Weights of a small GPT-style language model, trained from scratch on English Wikipedia.
Size: width 384, 18.5M parameters.
Training: a variant of Adam for these matrices, 900M tokens, 3433 steps.
MLP neurons of a small language model. Each row is named by its layer, matrix (gate and up: input weights; down: output weights) and neuron, and shows model dimensions 128-223. Each number is 128 + 32 x the weight over its row's rms, rounded and kept within 0 to 255. Numbers have three digits each. A neuron's up and down rows have the sign that makes its largest values positive.
After each neuron's rows, "fires on" lists the tokens most often at its 100 highest values on Wikipedia text that the model never trained on. A number after a token or word is its count.

L6.gate321:091059124161196104183063047080164157168076080134149141117119123089122115125139157105149095169115170130119147157180145209117135100084170110134117089116148174093138159124069151181148117134146111167100118132099100171193146114105137088166093091076133169121122100147143120125128107102062112131
L6.up321:162109115109181127149127097155074123083160183199121086097120153130087172094153077153131107182138118133133169096129065181117080144147086128107154177136036161141141089126158125155104187104125123113095101135169220160121133136022091102172116093063125117096105142185139133088146080133143118120
L6.down321:166079140168164163151097048085132170088101087111133180133143095108087123106062105132103068079137135114161125115154138197079112104156085137137099131170205177152176138141117110110088179164057147131147089116174099096052084111133145136132105119115155164118148122115178086101102072094012104125
fires on: "re" 25, " it" 9, " to" 9, "-" 7, " It" 5

L4.gate643:120118142135126124163172131130123100065179100118083134156118135165126157172107109157145112123083140161167171146132134135061071151075083106152155130095130094136099149187160074130065137163139146079131188127077126147080076171144116089149143113158138147119117212105145150132141069162104099070
L4.up643:111102092168143139204131090119180150148135123134188111162134160101100092171077124146172118079113137136144087162134124090127138181135133092139135094119173121109054120155081107166144097175099157121165186142167145110146134149174129079154136181128107134071116125103191033090103199097071127069
L4.down643:148144166094124132131192117093085130123150182121111185107146109130121136161186111156166109135127137160136124134100114176086119103090111179078081154117141122112212184182116128128169141130105080146151120116111155096110085172124148093141167115143206133129067136070184135177210112109120136085
fires on: "te" 24, "born" 17, " Green" 10, "re" 10, "low" 7

L9.gate970:085105140147115094112083124172139135127101085091132082064172121074101079173156159096040148205084126134087113104115130129120079127084135114130173081108141117094120171179161127165153134140118128131110065120121119135115102171063141148164118086108147136143106060108158157087144095121171125115
L9.up970:145133103111142148159151118097111165082139161151139227160177133125119174132142115094115157112142130138149110165117118131121090158076143162140181110115097117167149117136146108029097127094115093098077087079133129133166133155096085157156153135076168130120092156110094143082142066095118153121
L9.down970:113151160146162138140156205123133055087117141127163116111094093139086156141117139155121112167103146133120143159101040129153183141149136100074097162106129127136162176175104130054079169148097161123098153121185120207125104132163095104175123108130090096062158175099154088157123110133139125185
fires on: " it" 20, " It" 14, "t" 8, " said" 5, "ell" 4

L6.gate130:114188160124100097144122108149135157121152182181175094124163178119182116135090113115136151133145149130141158177155117078141128147091120139119158116101117113129102137123132108132179116116173181054120146119100138122136118168124179089120107122147102210072100080127196139074114108155149118159
L6.up130:045110124118139157114115164115138150157145055133086170119152049114143101138101109152103155077194135110149079158129165132154134175041086124131106147124162101141159171211132110142140120089146112111104150129140176150114158150097103067118106121154059072102169126137114144094126113122195115145
L6.down130:157154178161131085147169144065050163111172121112168133129119103105113060090119159067121157109136126111069098145113124124123103080133122114145162134145120091121118086148142134065134126059085112139108106188097078124088076066106176141090085140088098161121199175106140151149134148134166132114
fires on: "d" 35, "st" 17, " Ad" 7, "ad" 7, "ise" 5, "is" 4

L9.gate137:109097167100136128091123114196101130099156163104075164134068097150168170168109138173107100101115141178097160133066139148115152103133164122081125101159147130166126139126167096086086111164142161135147181193125106136115167127149160117119080092136105121156148153138132144108062115086186136078
L9.up137:126160170100099130113099126094121090164154102125143076163130158127149149183122140081165163134069063147169172149108131121137138093130120158117089146159103102167168143122119114124128183154112161090114156130099115134099152161099110155143063157198173131115107168098118167118163198143118170105
L9.down137:102144111194153101071113090114094133065133098090065136143120196125103077109120106099170073056122101103172147126151085120161144157141146133163164069157168100143103078142126149136115071143115152104150122191143069182162167131174136157129120118135098117122192108146080108147212054141092110095
fires on: "s" 38, "ed" 26, " found" 6, "t" 5, " made" 5, "d" 5

L6.gate894:112140176123115131180131120136085095164193127178128099146155138075228132133100155110113121158120118193170133082137090070065144146113135198140094089088124115111153123051131138082194082136081110151176121118139130105120084119154139137100063103189090142106157077111098146169135170114186150171
L6.up894:098144136147150106121114138116139078165129119145144109141093121133115119094091156109133123154121129102121144132119137141151174150144145152138112123092085166171130124156083159176140126150110168132108166104176209118174219164136122113145133076115075171134093112193155097136108128120070125100
L6.down894:131069101162154143154149114087068095123130148117165091122140104165174165147194132139125179141178099131172143149136136192106084118089118149148176161128058152106170147172112119121106153164093139151118087146051045096108094142150067092136112132185118092188062135133124134080132122147183128122
fires on: "ver" 32, "ough" 11, "ef" 7, " into" 5

L9.gate181:113157136136095139097147146162110149124124159176105128107092146107146094149149229176141117206102094160124158153105097155136162101129120091082136107131077171077119128155126154117179126124120032166136132138183102104091066175074107205097134122079130095106170122115122142159105126129128132092
L9.up181:114074159099128129201162152125132125109163067119156145154131085157146132125158119146110121122096162093150125145146099141091123070133133205110100139135156147140107131135116186132121070135116103117116039147157081110116119082130132159152199164150134119101105105094140077137143117118095092130
L9.down181:093134128135102173125125084176093106109106157157120114146101105095176136045109090141120161154092181163128123155148149085128167133143098147091090097100156151094122141072158119139131099114152088114131062168139113140132144045106096194145169169140164105144041137167117152124111160139128039134
fires on: " h" 79, " H" 6, "h" 6

L6.gate905:115216059143137095172133109103069140203126140099104187141137157119106128099129192151072081132117125129154093121151072130076104166130131104100104122148194074116114103128120119150180106144070079156196180074086124100097157198143112147139110100112113127082088106143113152190159132092162117134
L6.up905:182145189162108089168134152131103075110121123143126178069122169150163171176205115106119069178150141148164116101134132107118109143148209113071121117065125119059099093129120164108140145109115137152139146107082060171110145156156121092163136107182127164111095140137120113163134083144090123112
L6.down905:171117091122071116113154133072121114065054161125137144135183160117187086090089121157133135087106104140164167137127158105118157139136144110136122113145166135146130118140128114125109085098157093151064182140135079151154180185111155146144120144114139097141158159145110088172176077148079141088
fires on: "\n" 93

L9.gate496:087153120151131106083076150112130150174141145115136080181110181127166107121137125133118161140053146144094162153158117123097160141092175126100150083162120084133165098118173138108139110153128129065133085139157192099136155107054161127090128098153140170134107084103189178106108084143153197131
L9.up496:144138159135159102114069177105148113137114165082126117135125140097088123122208117124062172140078167125148154099091076103151131197163149067110161116165102138112156201133153123126096098158147084122097089141131160095110138113120116104088084133135109173152120094140096068134126153108170095089
L9.down496:144118120140169119067104113116109123118050166104126117170141159151156131164126158158085158144124138044106166191143167087145111084108149102218131064158165142178103151213192077132111095136124094132084133131154056173163180191093161131150099136155109113157144090084115104164173054146102036127
fires on: "ed" 24, "d" 13, "s" 12, " announced" 12, " said" 10, "ing" 7

L6.gate394:131183118078165123124099113186161168141142173097126116154063188125084140138116175101110156109162114076182133155080153148109128085119141156100162068097113112106164115146114144069149083134088165118094093110056163100139164164118127135141115086163058150104063153132149111094148101113138138161
L6.up394:090143160165191096118138115111143160150133069099163167094121116148144134129139092118135143194102133095155050111150152064132113173156188112137122143091102104187079120081211160131119197111148125150135106155125100160131077216129177161122105115149060109054085135154091132122114124104132126120
L6.down394:181130119098098120115115094069095102145131118119171129125141063108123137092147119127105116067124166109118136063134108138150119113147102129195159141125132104140155122114123149174096112085151083151107175123161121127133150057116121072137126137117145126157157130147118158137217151083137142168
fires on: "\n" 64, " Go" 6

L7.gate803:081088117133123066100088169172064160088154099189125092159168140152126078148153135146116164117125071126160148093131153122136131160146187108135146142154140113103163153071139088114114118106084103131141107122186094106132181131137090040087135123108132140108115124106160122167143177136151090142
L7.up803:098137115146140159024160054126070129161110163177113127142149143147106087096155131152124141154163210120074178120098184119100130077132093132165157147147048142159202098124179112130118146176151129099198134091080098166137175142081181096112111160158181093095139113120089107129129154048131133125
L7.down803:129100099102148139088080122177146136135150166149132132141120097114157143143116173188111130096192091181110137190102137106147121154157144119093155203134139143146091020088102062133141139121107112130086104109138141133108161117147101101132134101123145152139159081145112067123048132094204152169
fires on: "ol" 35, "==" 33, "===" 6, "ed" 4

L6.gate640:134166071102118090088061123165116091126133156095113086105156119193104101143100143173131146122120176089109088152104157112163138125129125116113184124154118166165181139116137153116144118100117117125162119147127053127134121156145077100130180159087108144093177129094145127154120122092091124083
L6.up640:100144147046133121146138128129118158096148122111068084182135101135097137049181128126121127154108098203172121119200083180078179113127066162098105143083126152145093103141098149165125154148150177105109183114201124121090166123122072129179145147095131159126143149114108120102133176144093118095
L6.down640:151095085169123105110184105117126127145097120140114149131154103109196106135108115127118112228121139135096120182103176103173098120108130119136144140152137129165092109105118171102137139102147138108079119143155085162148091187113175154152112141136087171128099202114108142097096106129120151146
fires on: "n" 40, " for" 7, "t" 5, " to" 5, "gre" 5, "gin" 4

L8.gate637:103115109130157125077152088089083126126147057091116176192061167146133081175089195165100147081105127133116131162161132173075126151151162158102158148236101159123142159068121118116102095104144108135142147207149089094113107109037135123164102130132095110125130124129136141148132110095116141097
L8.up637:181150135104105096080132114095135120186107180084103155126143185128171122130102110133085109119114115188153152195107101063114103100108101075162112126100133156139168134122133028123167130099076144084157143140150127120088131142168183095134110138158083174113149110051140164091124159155100140123
L8.down637:093153172151138154090182115146104090157149102164045111123148171126060121042180048131064155147128141122108110152101107077118116126134065100185153100173110094108188129118129116095115134058083162132116109096141076142167127168112129161159128158162104133058134118129121152092101147132162134135
fires on: "ed" 42, "d" 9, "ted" 7, " used" 4, "ated" 4

L7.gate466:120184144134168140111186099119099144111111141161110171109123141173129136147155090160066189111112157101094118138108172119124110111137144190143162160162127127142128152084129121135089234140173184064138074184114083154110121126155086127124115078119109146102182131141108119111110147080099137090
L7.up466:185181116137092192122112072172109128101106129083093128126107104159116102168140129088181133101088126157085111159123140114086136153145115142102139141127146127108102144143100095079191134152140115125078144134089126122200091078091095169107128118121146180161141174165103111153169077125145070141
L7.down466:137154138150145101166114193135114122152107093184098122085166099127082155091131136109144164165135134172113134177144152188098133100166159105079115132119158115136139121105143169195161171164132176153144126081154127119049142119144155107152097085103127149171133077108092137113201090139064127119
fires on: " ==" 15, "t" 11, "st" 9, "et" 9, "==" 9, "an" 7

L4.gate445:139106106130188040174159073124209143114074125119142093100204118134114074138136109123108166169125142123075133151138150124110096140125106156172114176129142077101162130103120140149142196097099150171175124106103138121082099094138113154090159167138147082097156137143139139193167114124144145124
L4.up445:179153095167106120164137147067127179124126095136182099092105158201115187156113096170151091160094117107126115084126175083108164109085149131127101058143076061169155130076187118098073215112128155169138174102119179097127132120099117111097120133127098094111155115118131161113110176127114127155
L4.down445:148135126082154151083095115148181131174068095083092142093133107131130083146137136040107155121152165134154144109087094140126185075160086089154136095125120078129111043152133087199126143069110100088100122096179168084116099163113122139085053121148056137094186168155097088117162185097171081136
fires on: "e" 60, "ec" 9, "c" 8, " Mount" 5, "ell" 4

L8.gate1023:113148077125145118182094065118104154127167132128097147175139111086132092203073129139123104162109118108072190082115139137111091114115132141064114161134124114103104124123131106124082099109133112156096073166174089136162165195136116145120121121116166144135154129147157105139125140138078135121
L8.up1023:185120160099112098147121088129107112151138156151144093156160087128125127163118115077157153158182087187166119162165140125101106149093130085153179111134143108136077065074119112180133148108142071182121083110152140205100146113134157102120069064121126120171117104148097173092116132149112116129
L8.down1023:127156108097148152179131108093081098180141122136142123133074099143127159157076224144100128168144091156121108133161137134101080073111171157142101125147100103091099090134137144137078142140129116120225129142167195112113163118131125137145112159079092122113191124089118120133136139066114112127
fires on: "ri" 23, "-" 21, "\n" 10, "×" 5, " Year" 4

L4.gate294:116129153155194133085159140080114118165104119130162141096139095131144122118188159122165077144092058121158115157100090109188113127154087100110126101119091135175114091150123152122155097089118104143130154100139038161101125089130133086082075140116107109082125114141069168107176152089114151073
L4.up294:108109139109139103127073163135071140157173141100125143130179174140154096176130123081041085159127095166097098122131093074076160124068107120092184067121087155140132125173179117123139143108110176153103231113107110143142136128135099133048111109091115152137164140113115150101136154130080143140
L4.down294:131164132134135135097142104153145079132166129103079104081172178145092080069166125116133141128115183124148160120090090160152136129180110173137043094161118068153122163123135094185140124147142105098160106093167050097148096066149171129128111144148138150150142140149138081176132123079158051137
fires on: "in" 17, "er" 10, "y" 9, " —" 9, " January" 8, " –" 5

L6.gate989:086130119178121147146101109143095193135146204103108130128155138128172098148088179163100172109080114135114141194134081129085132118081130162132156089124131153143188122198085126131148061120157108119147156194123181161102134130096149098171127173125103154065130136072194086161139122080142167173
L6.up989:176137080083147116073137206105164137148137132094120127113146137110125110099116119122131090159106172177097145121173076187130128093151122124091132159136166135135120139078159111146137098097136100093087111152148147104088132119091140089106093130149105018110113140146159130150087085102185071162
L6.down989:128095172104132098099133090147103083066128122102155106090154105156165081143185149150107144071049168146158201117067175104152115111127151178171168161132091117201162161127170152119112059130096126151100116126099133107192143134071131138141101119085179158137147115112093155099179180117111153069
fires on: " so" 19, "ing" 12, "d" 11, " So" 9, " years" 8, " much" 7

L7.gate214:119126079156158130116175098070103140140095162071082115216127108112156151158194094140104128080109192116153108158107158118142170095128152154121148154137071159148193126105164118139130136173140141156106137100086142112238150146121145096094116105200127099111146140129132181138122136167112132095
L7.up214:125153106109159154089179149172176105126137159133121113166071144101093156116123182124164094102187100090098089115166074108144141115142102190137116181167115158124123096178102131092189154082143105090111136116172118114142173144175124163137126123129095104108173109144080116157156104107200138130
L7.down214:111189113129109115111136099104141153155079142144112119149098132131162112094111136097064138134111125126153160059100123070159145154079118151192159113107115117115161092177166156119116074142153122115100113127103157138109164088155164061114183112148115119143193187117150121072255156058181141135
fires on: " between" 23, " of" 12, " to" 8, " against" 7, " by" 7, " where" 5

L4.gate853:160203145096125133175135164142140128101093143143145133085167137141151133116179176174165093137137129115082119147162170126087115100101143100141108150091066095103086150177171076132144117062144177108159171138136143111160081154125144145167120078126142143098128111130159136163107116098139167094
L4.up853:139158142148175188110077166122124133148139120104133153092146132140143157119123128161115086088135126119093119118126097162153136123132139137103083163131114075153112115137041130150111125100108115128122138098146174171141140150094085077096131101081103126153093115140143071159179136127161143081
L4.down853:176111114149121087130139080089181132100170164102192151132105132150132105129112127105080123137113128116081147158109105150142151107180130111113089114106104103142118133133209113140143137072130144103127115129124098093158068099094083148077116096119090147136096184079109057101155155166098132158
fires on: "st" 24, "d" 10, "er" 9, "mer" 7

L9.gate894:171104134152137132089115176129158208132127089162086155141140170132208154131087156129143073163130149168100093145096201122159138080130125141131111160138087105162089148071101154136161141167200114112180114111058125117137149158134128136082140173110155108129129071159106215135149138169126107147
L9.up894:115096087080101097124147135150121167156129205111163135124162118152064152120114147103132105146095080112190163150179126157142137118123183104143149158144160105154171163168197087119121076080114083099118145170154080134136134165154127123110106123136175123076066107185078080131082108149102128111
L9.down894:095097135115104126176155140102186137180162147138110131168171076093129073145104107117129159102108164092167157201127099114218079141127155148122094084139088081117098058118145126157065166145075131177124123131145089128112113127149107100158089137123131101172025115147108126134005110111182130135
fires on: "tro" 15, "e" 15, "on" 13, "te" 11, "he" 8, "re" 8

L9.gate232:172063110169107134102156124126157160141133065131148090168099158128114078105085123123119091156112107109102137137080141108158136150098177116108187183162099095084097091139105143073112166149157153166143136128075136139108155111072194087104092094099097193126088099161142148110097173057095173152
L9.up232:085128118152121166137158113110119146165128182105140115147097129126063089115092113087171101100113168064115170135109133130123105124152130141093138111107160115122169128184180150121096173116117158104141123166087083094108150183116159079080070088140104147052106139106138159108149157139087196114
L9.down232:120137128059076133163141128110130093105109160074115132143113139131089138137061136160179084104108114074144137143130099196130180127079166148125105139093061097140140116141120115115136160147117067138054089178121111070169137167090135127150156153112181116151129166162105185193133182173109133077
fires on: "t" 27, " the" 19, "ed" 8, "le" 8, "ish" 5, "f" 5

L7.gate307:141101092150157126105114153149156131101136074161153118114125124135119138178112185073076129141084137137119101138092118121157068070170125097166133113101141095087142117143177149086140066079110112110130118134197127105160071087070136134032150141140127115141140091156100076125165166114081095092
L7.up307:156099059163119179140138088160146165086111115106141133117070130158129094160140090164099094082121116062141151094164183088113148130089150137126135109167150097128143106178152120140054127129163166094108131150172126129137143151110159144083129091138163182162134124152102116194125060180134136172
L7.down307:159133172134108145122152101101186109185088113208171158132118131150150183115120125106118101111124150083151178120088170155104187111118111153159158162102109145187170133135199172173132089141064122091129134163162060089127163130141096147106126159152141151092150082121196137120057166128138143164
fires on: "it" 25, " Pat" 15, " It" 12, "ut" 7, "ud" 7

L6.gate153:168137147154151183074109158185105178090149111121140117115146154118111122126167085080176134103133076075107110079168162087190122086131168171099167154132118122133139110129122201105109140064156166147149106134168114121100086114187152193144093078125080091100198119121175140155131168107153164149
L6.up153:104110108144061098127091113178144152135137094173152104176131174111140128214091146131169148072101068089167140174097117111125117148088181116170112087143173124118099157135128112133087110133160158123102083106147117123169084118130137125117099134141146149145175143040165158128167112108050167142
L6.down153:158125147123142137112141126132075123151083120139132176043164130117086180119084184192114088114125129152113124146131130142132088129100192020104138133105083132153172166100187161121164148120080152124126166144142159083087110100166143149147098109087114139102160123120114139125156141139131129200
fires on: "at" 14, "et" 11, "t" 9, " set" 7, "ce" 7, " bi" 6

L9.gate177:145169103177132132175122122171089122166152093121125076194082092202134147128053167126159106120132089112132145154169196082069120158115136125070141161178151132112216154155102151114109140158150159097124116123119158165141152093129106100148104133115114144093152153159134150143086122095131171152
L9.up177:109124131136163126154120157117105174143092130107142100110124100150103176106101159090170092107091172081121117154129159133168091136111159162133113151095144107094169164136116166155122147159126139190170118140099121165111157148107116152139132142067105067097125131143132106099186069106148157129
L9.down177:102133159158152113123159147116130160178146074076142172095135110106143167054103167121110117169104094144128107122129127091118148116086108201157136126124106102155110130146125142172098108126088108125098089127098149116161129105072114164090141133177140133112132116145112102153198066155126111053
fires on: "ing" 45, "s" 35, "ling" 5

L4.gate306:187156090125089091104193082148164114139133168062155139150058068124186069113104137099113123150150091132162189147155141107145087146153124140117101152168079169168079127152095166136141119104119101087094117125157142134128129100158079148142061142085114129174129135116129158128138134059161138072
L4.up306:138165064088078117092096102155151096138138191079154146088091117143154116123140189112147088098130156093131165176112193141157144063136121083206127146074121154222110114169051172121127147151184114057109142084116147137106134219094097163107159098139103096132124100152126146081120120193123118140
L4.down306:114144111076152135152164129125145119182112125118118149132120108150158138113150097110140202118095146127099151147106069145149131135110116161170078161101068133134085102153049100177141124177129112127122150146109108102108185129089183090181117221179172190121134144144106056160154151057161139114
fires on: " years" 26, " year" 22, "s" 14, "day" 9, " month" 7, " week" 6

L8.gate838:080072107090089088108158070059094125124126144115113121113146194165116129174127171094145136154076179148152119141067157185116169061124130202132152122158104139112076163127129090124130121132187159085108138162121090079110105098056160136048095135128155168099167132107146109153138159158151144140
L8.up838:143133149092102112185108100067157175073154082091056072112123093130174144134160082096113171134154108126136132124061097130065178144138120152087097100111105129125094132145131116134098158087135150090110109142166137076081105054121119138128122155106157127156151101121119079145144117137146129109
L8.down838:096101141071099144116102110143104118089123073172179090082086070144142131089157095147123129067098085123123136114094130124109172191123098138167097137117065137113177080126172079152148131118113209135106127134184150177076153087087140145171197076108116088115138128171042160154172126137165134099
fires on: " re" 29, " per" 12, " h" 9, "ν" 7, "τ" 7, "ρ" 6

L9.gate184:161164146097139143112149128149121078172141148110096133123097136126136109112047165154111098090148150098137155155152174133076168093106092114045125099126183160113160175095151144146117135139204170161142101111103158113077171142152134095114116128158149149139128123123180175115103106134142122165
L9.up184:159118110114166141119123134109097106178116178096115116124106110151147140063087163115100100090151123095106115161097103123113167099130130109108145123104153123194115146073089143156114128150142107104164147159112141088151158109139166164134090127128125160176080102155135140101106079137121145126
L9.down184:082113173101151125180174133149130104151137110092118117077150188101144138106139139092142087115174157140135109169136110119116135129084147175133103089157086176082079136114132140197086077118141136175198102121129144150118177176110113217075100111100080150136132118163115099116218109135126167076
fires on: "s" 99

L6.gate417:144080076139148101133153101118132145120101093127153181154138110158108129087130086149113087096106145126090124081120172115133097140087150149061118175139090092162132119120112060168088119115113142112175138152184133175139141201112181077127101183088108155191086097101107113138097112098039058119
L6.up417:126144164112130076148113137143146097137154167117095127072142178157151128169134171175126110175194083147089132120148183134111154103123145154142204077157083122119132106135147109187130113150157134146135093145171197095061138152052098094163122135074096095079110173162101150076151143104102113123
L6.down417:134124137130153161192096100118118157150125187110170146147080132115112188068069159104068122123080132154087077147106131090108091154089152137144120130153106074169095098121091133158103108058102112122097194146175079113165115148207154095063149115178085125138086116088183160152055080145092124111
fires on: " is" 16, "." 12, " =" 11, "-" 8, "\n" 8, "lo" 7

L6.gate329:109074121139074124151143065150077127060160179152200117113151113172169116123105169130172087123134073166218109182129081086127103141077098160145193149116101194189153107121128131120131112126164097154109119113084146160148195130111081157118103101126102129120114151139144150124099120147108160134
L6.up329:110106070127117129161099097074144096084152081117087136139142135133104070166097153206191120087136125118134105183081166167174094111128077123189161183162142122142125168124108109070145172106133141114135084138097122148153073146151114084102119128145171178096097116128104115164134104119104154106
L6.down329:172115170110092150162144115093141146096094111142092158165119099167160106126134121130109123119139125167157086157097074133094113168153156173221160186097152121210166155197044125169101137148134095123117116110078080121166111138103113132179102197155079109145088123129164106171194135143145152118
fires on: " year" 23, "day" 20, "ning" 8, " week" 6, " years" 6

L9.gate727:145138100152132110142171153118099176145092190077072140115134109114118109110054128144116129179076095111122160106153143165117124197173140184083111159121181161148111096128161118167121110092129071063139137120110130095170055185122112177138148160133099161109165153093131176222083160183104116158
L9.up727:129108078131122128064162079134123164104132159119139121176122092070173090138079101123158139133147140145106191109073087101106119125131140172208124137128168150144133159130155152144188076156137164103133080090157152066155141125138126105172124122084098079120120062134158156099105120115086129120
L9.down727:089180105115085158113158093114080150156160150178153101093115117110075079142184146165081156088115153118098141160164149137091188121085124144214143154127149146068152123137095095136162149105155142106144137100200126112119115150127126138139157109143146120153083151150179120199130106153104167117
fires on: " ca" 35, "age" 7, " Na" 6, "ca" 6, " Ma" 6, "it" 6

L9.gate528:195080119146090100117101179128169138146133110117131139152130115160179151168160118132056072089144093108151153149132117173136122122068142155098157068145125124138142166109147150116105165154079127104162115092148103115122138165121093138119105126173111115078123061165094129162088169156121088100
L9.up528:132109159154112151111145078069087120151131105153133170108102136112162131119179131147121163097160157112140120149123151158103171132100135143090063156128149139071105160126126086120157137172098136179131172150123126190119107141128046142061114102192114108155142125099150117090104122086152166065
L9.down528:081160177089141135148123101124133106110138080115129097087131073135139105188112082145108089128142120111103160105142155089171127144143082098154192077150133106127072131164173142132115120072171122146073090103156099091115080123143088096128067155104113123130125141160097105124050097179165087091
fires on: "y" 21, "or" 17, "my" 6, "r" 5, "ar" 5, "s" 5

L8.gate251:048165123110084133184127130133108134121148113115108177073120141156159108126073118140150099132161130087139131115105121150089181173163161186150137135138157097117157123137123161147101083112069134110126065143120155143118097129116101156114121137147200066099076154162090173126111106092139161109
L8.up251:074055059163106157105117178165124156181157116136119172103162117124088151125107143061083077144080101061118161147097093115080110117124142134124133180132124177073163062082120104136171163120075113152138087147155201098113180116040158109157107083152132132114091161097116153102117186106143105157
L8.down251:136120147161145100122117151105137177132097198159111161137194136154147115122175166189170125170114156154146063093115089199154233149170078175168118148142115156143164168116114092143087118115181107142123117089103107135120145180141135180117146163152119145148116101155095114115121130090076149172
fires on: " I" 21, " H" 8, "I" 8, " you" 7, " You" 5, "D" 5

L7.gate481:114145138144177095113110145087098141103167177095087123130114168164112177100075167127114137144150154114105168111171156166160127162117114152107147165124148153120119152176112132176132130122094152084129086110137119108108128154144152130179125104121107147086165095131180126116100127103152112153
L7.up481:134157211217110130121132134136139130155167111109067126204127118131114090128149101136099173108138145119093151049143121128132164143126071052134147101129129128178117085134182114175100119122115119141075115019142121151165133174084160083100112128124184091123165181121143139106145114100178120204
L7.down481:116128122085117146127144073160165149174145153171165086151176134080139159173181105118158097132113109142150107177127158115159107124112086178172141090124119127086085093133154100095084162112127169127141150142146138095138140205080119110081190135140131053094144115133154111091068173139145150108
fires on: " of" 17, "y" 10, "il" 9, "li" 8, "d" 7

L7.gate339:161168102125174124112086155156091105132175119184184089081085144173115178158063156136190117132038149128087111144131140092104082144103060120112073136059129148129104138121178087092181079069138072104099110106127159150153151108098148136167124152134109179115112105168187152167135195109146101156
L7.up339:137129161130123157121102150119179091091101100050140159154137147144060135142157159156194101142087099140131137174077160056105089129117113119107137090142125145095134128124133190192132102140105083179140092083139159144122114136086180110171173149165117138173139146141111138103124127132185094121
L7.down339:120143113121100136156138084099155116140131147170161135115121161127082140141149099085132081131120087176111115097115100115074121088089152101140131127120075071173135143102096144116129140078078136140134110140059145111149186104132185101113141135054108113107116135131141111190160124146142153130
fires on: " part" 14, " finish" 10, " Man" 10, "ver" 9, " comp" 6, "il" 5

L9.gate511:166113078108149093092152172112126185131106152100134154140112118198150096125168121136109134135117110131132147138096138142132097124070174156094179148183108152122132101117079134171128189094128134110117102104138101132135120111151110173122109130142111108119145118168141154172072145171069129062
L9.up511:185115140100123194141134157112143185145134139097109157142128133132123116166099104090124118103152142135162079134136125106110148170079100122162170139128102157157127111115146103103141077172076155172068109125136076111124059087156100070118136134115182102083116155124129092121144079194094141126
L9.down511:137102185084170094087148189099144136130142093128075098092179137124127147154098160076129052185168119126152125139171099055116125102142086144094136049109103125139061116087110168037132182176193126102085111195154130141119210167164099083172106101115164117107122093100126129128141135121081135100
fires on: "par" 22, "c" 14, "or" 13, "er" 12, "r" 9

L6.gate1017:070137109106160121090134095129118088177187150134155156137069128144143084140128162098146073100125106164151191131158149148078114097175096117078168100077137133086181134147123075150136076101142096187168128188151169128101150057116090128101092130155151111144129133143136173076094163148112134130
L6.up1017:142125097142129126135135216173118114159183094086196166134136137142087113152134142179055073177098107160183093161161146124087103122092146205145151077122154168166123139158100138130170161129152098126155142096122159101112141084145089141154119099070058030142080129169080188082116126145185065151
L6.down1017:110162134157127118113062111135149120161162174105125144099153164147131056153099100122131096149123151173126055148139172150141101115157104097176120096126160109119127150176144089127137110132133104136138103088098085094119074140099160127127106123052065114114121141149073191107178158155110152129
fires on: " I" 66, "I" 24, " and" 7

L6.gate961:095113115164164076096156076081085158141182161194125177162093087108112183162106110109172131108095102146153115090138145135124156096114090173129054122156144135139138083110160122078123128115168181108115169142151143131167104093185092125106114157121174112135132111169119146118116096090157107140
L6.up961:121108148118109158151158116127106134088133131172140152151171156152156153122073112147069085114125106137106118141147115157125158076165181091166075172153089114070091150165094160118188169171146135162099099104152083108085079171148082161095166139075123081158135109141123121062120132125108163154
L6.down961:138164118101165135183151076154138136150112125148127106197129162077148117144124110135134099129113107092135123171148071085068177059104176188100097158127112127143119057147119109112127140156142132079112113150118075136163108122109111205133095071085143121201097156139105143103096139093216132104
fires on: "mp" 34, "it" 33, "tor" 14, "leg" 6, "amp" 4

L6.gate928:095132154112128090093227145189153115140137157105128149132122190115131162127109126088151164162171167124158152111116101049117114150079136132061179135141112169148093175167109101204079116116098122106083157134127153185126116146128144131135142100091095123103119123124125168108059128109144160092
L6.up928:096193129046085137094153072099144107150091166108076049156138128175067072155101139119143172132158129113189179109118101122134110215163147133079124180131110132133184101177180066130088086170042177068128146126099163072143197174161177122115072106156102109092109177058125141100126161103160109121
L6.down928:118137143145141077167084095115089155129073142145073094169139140163086095169181128154132065094123072190135124161130127142122139149124143114161106113145109119091143162103092169110145140130185054158112130176168198146174130107098087175089121142136169128142180074111127106146220143125070161162
fires on: "\n" 44, "ed" 5, "d" 5, "led" 4, "es" 4

L4.gate813:131096116130124071102097145113100140133219169078126133160083171125113123185138075118097154096151101075138138098153119129133109198097101192153185115122117115152158098121124186155122201112100161132161128121151088148104094153084110125121101131102132152130160085099166197110140119101100125086
L4.up813:132071149142121128143146102106182038171120188145133161139150145084089134198149121115100112095100087068087114160102042087179169162189111125125142138065148154148164110096148109205142142134174105100133101091145171131120117113124110113129134054078156108103150130111172211102181097095127132214
L4.down813:076110134133156112125146161098148136127164133162170107065169133058105178104138047125132147182140074153183181096132189119121111196180159156138170078088119115098109138147163090190132139134108128150152136110136094149138125120115110158107140134160149167111175145091159078096025110093142148098
fires on: "d" 13, "rd" 10, " John" 10, "et" 8, " David" 7, "y" 6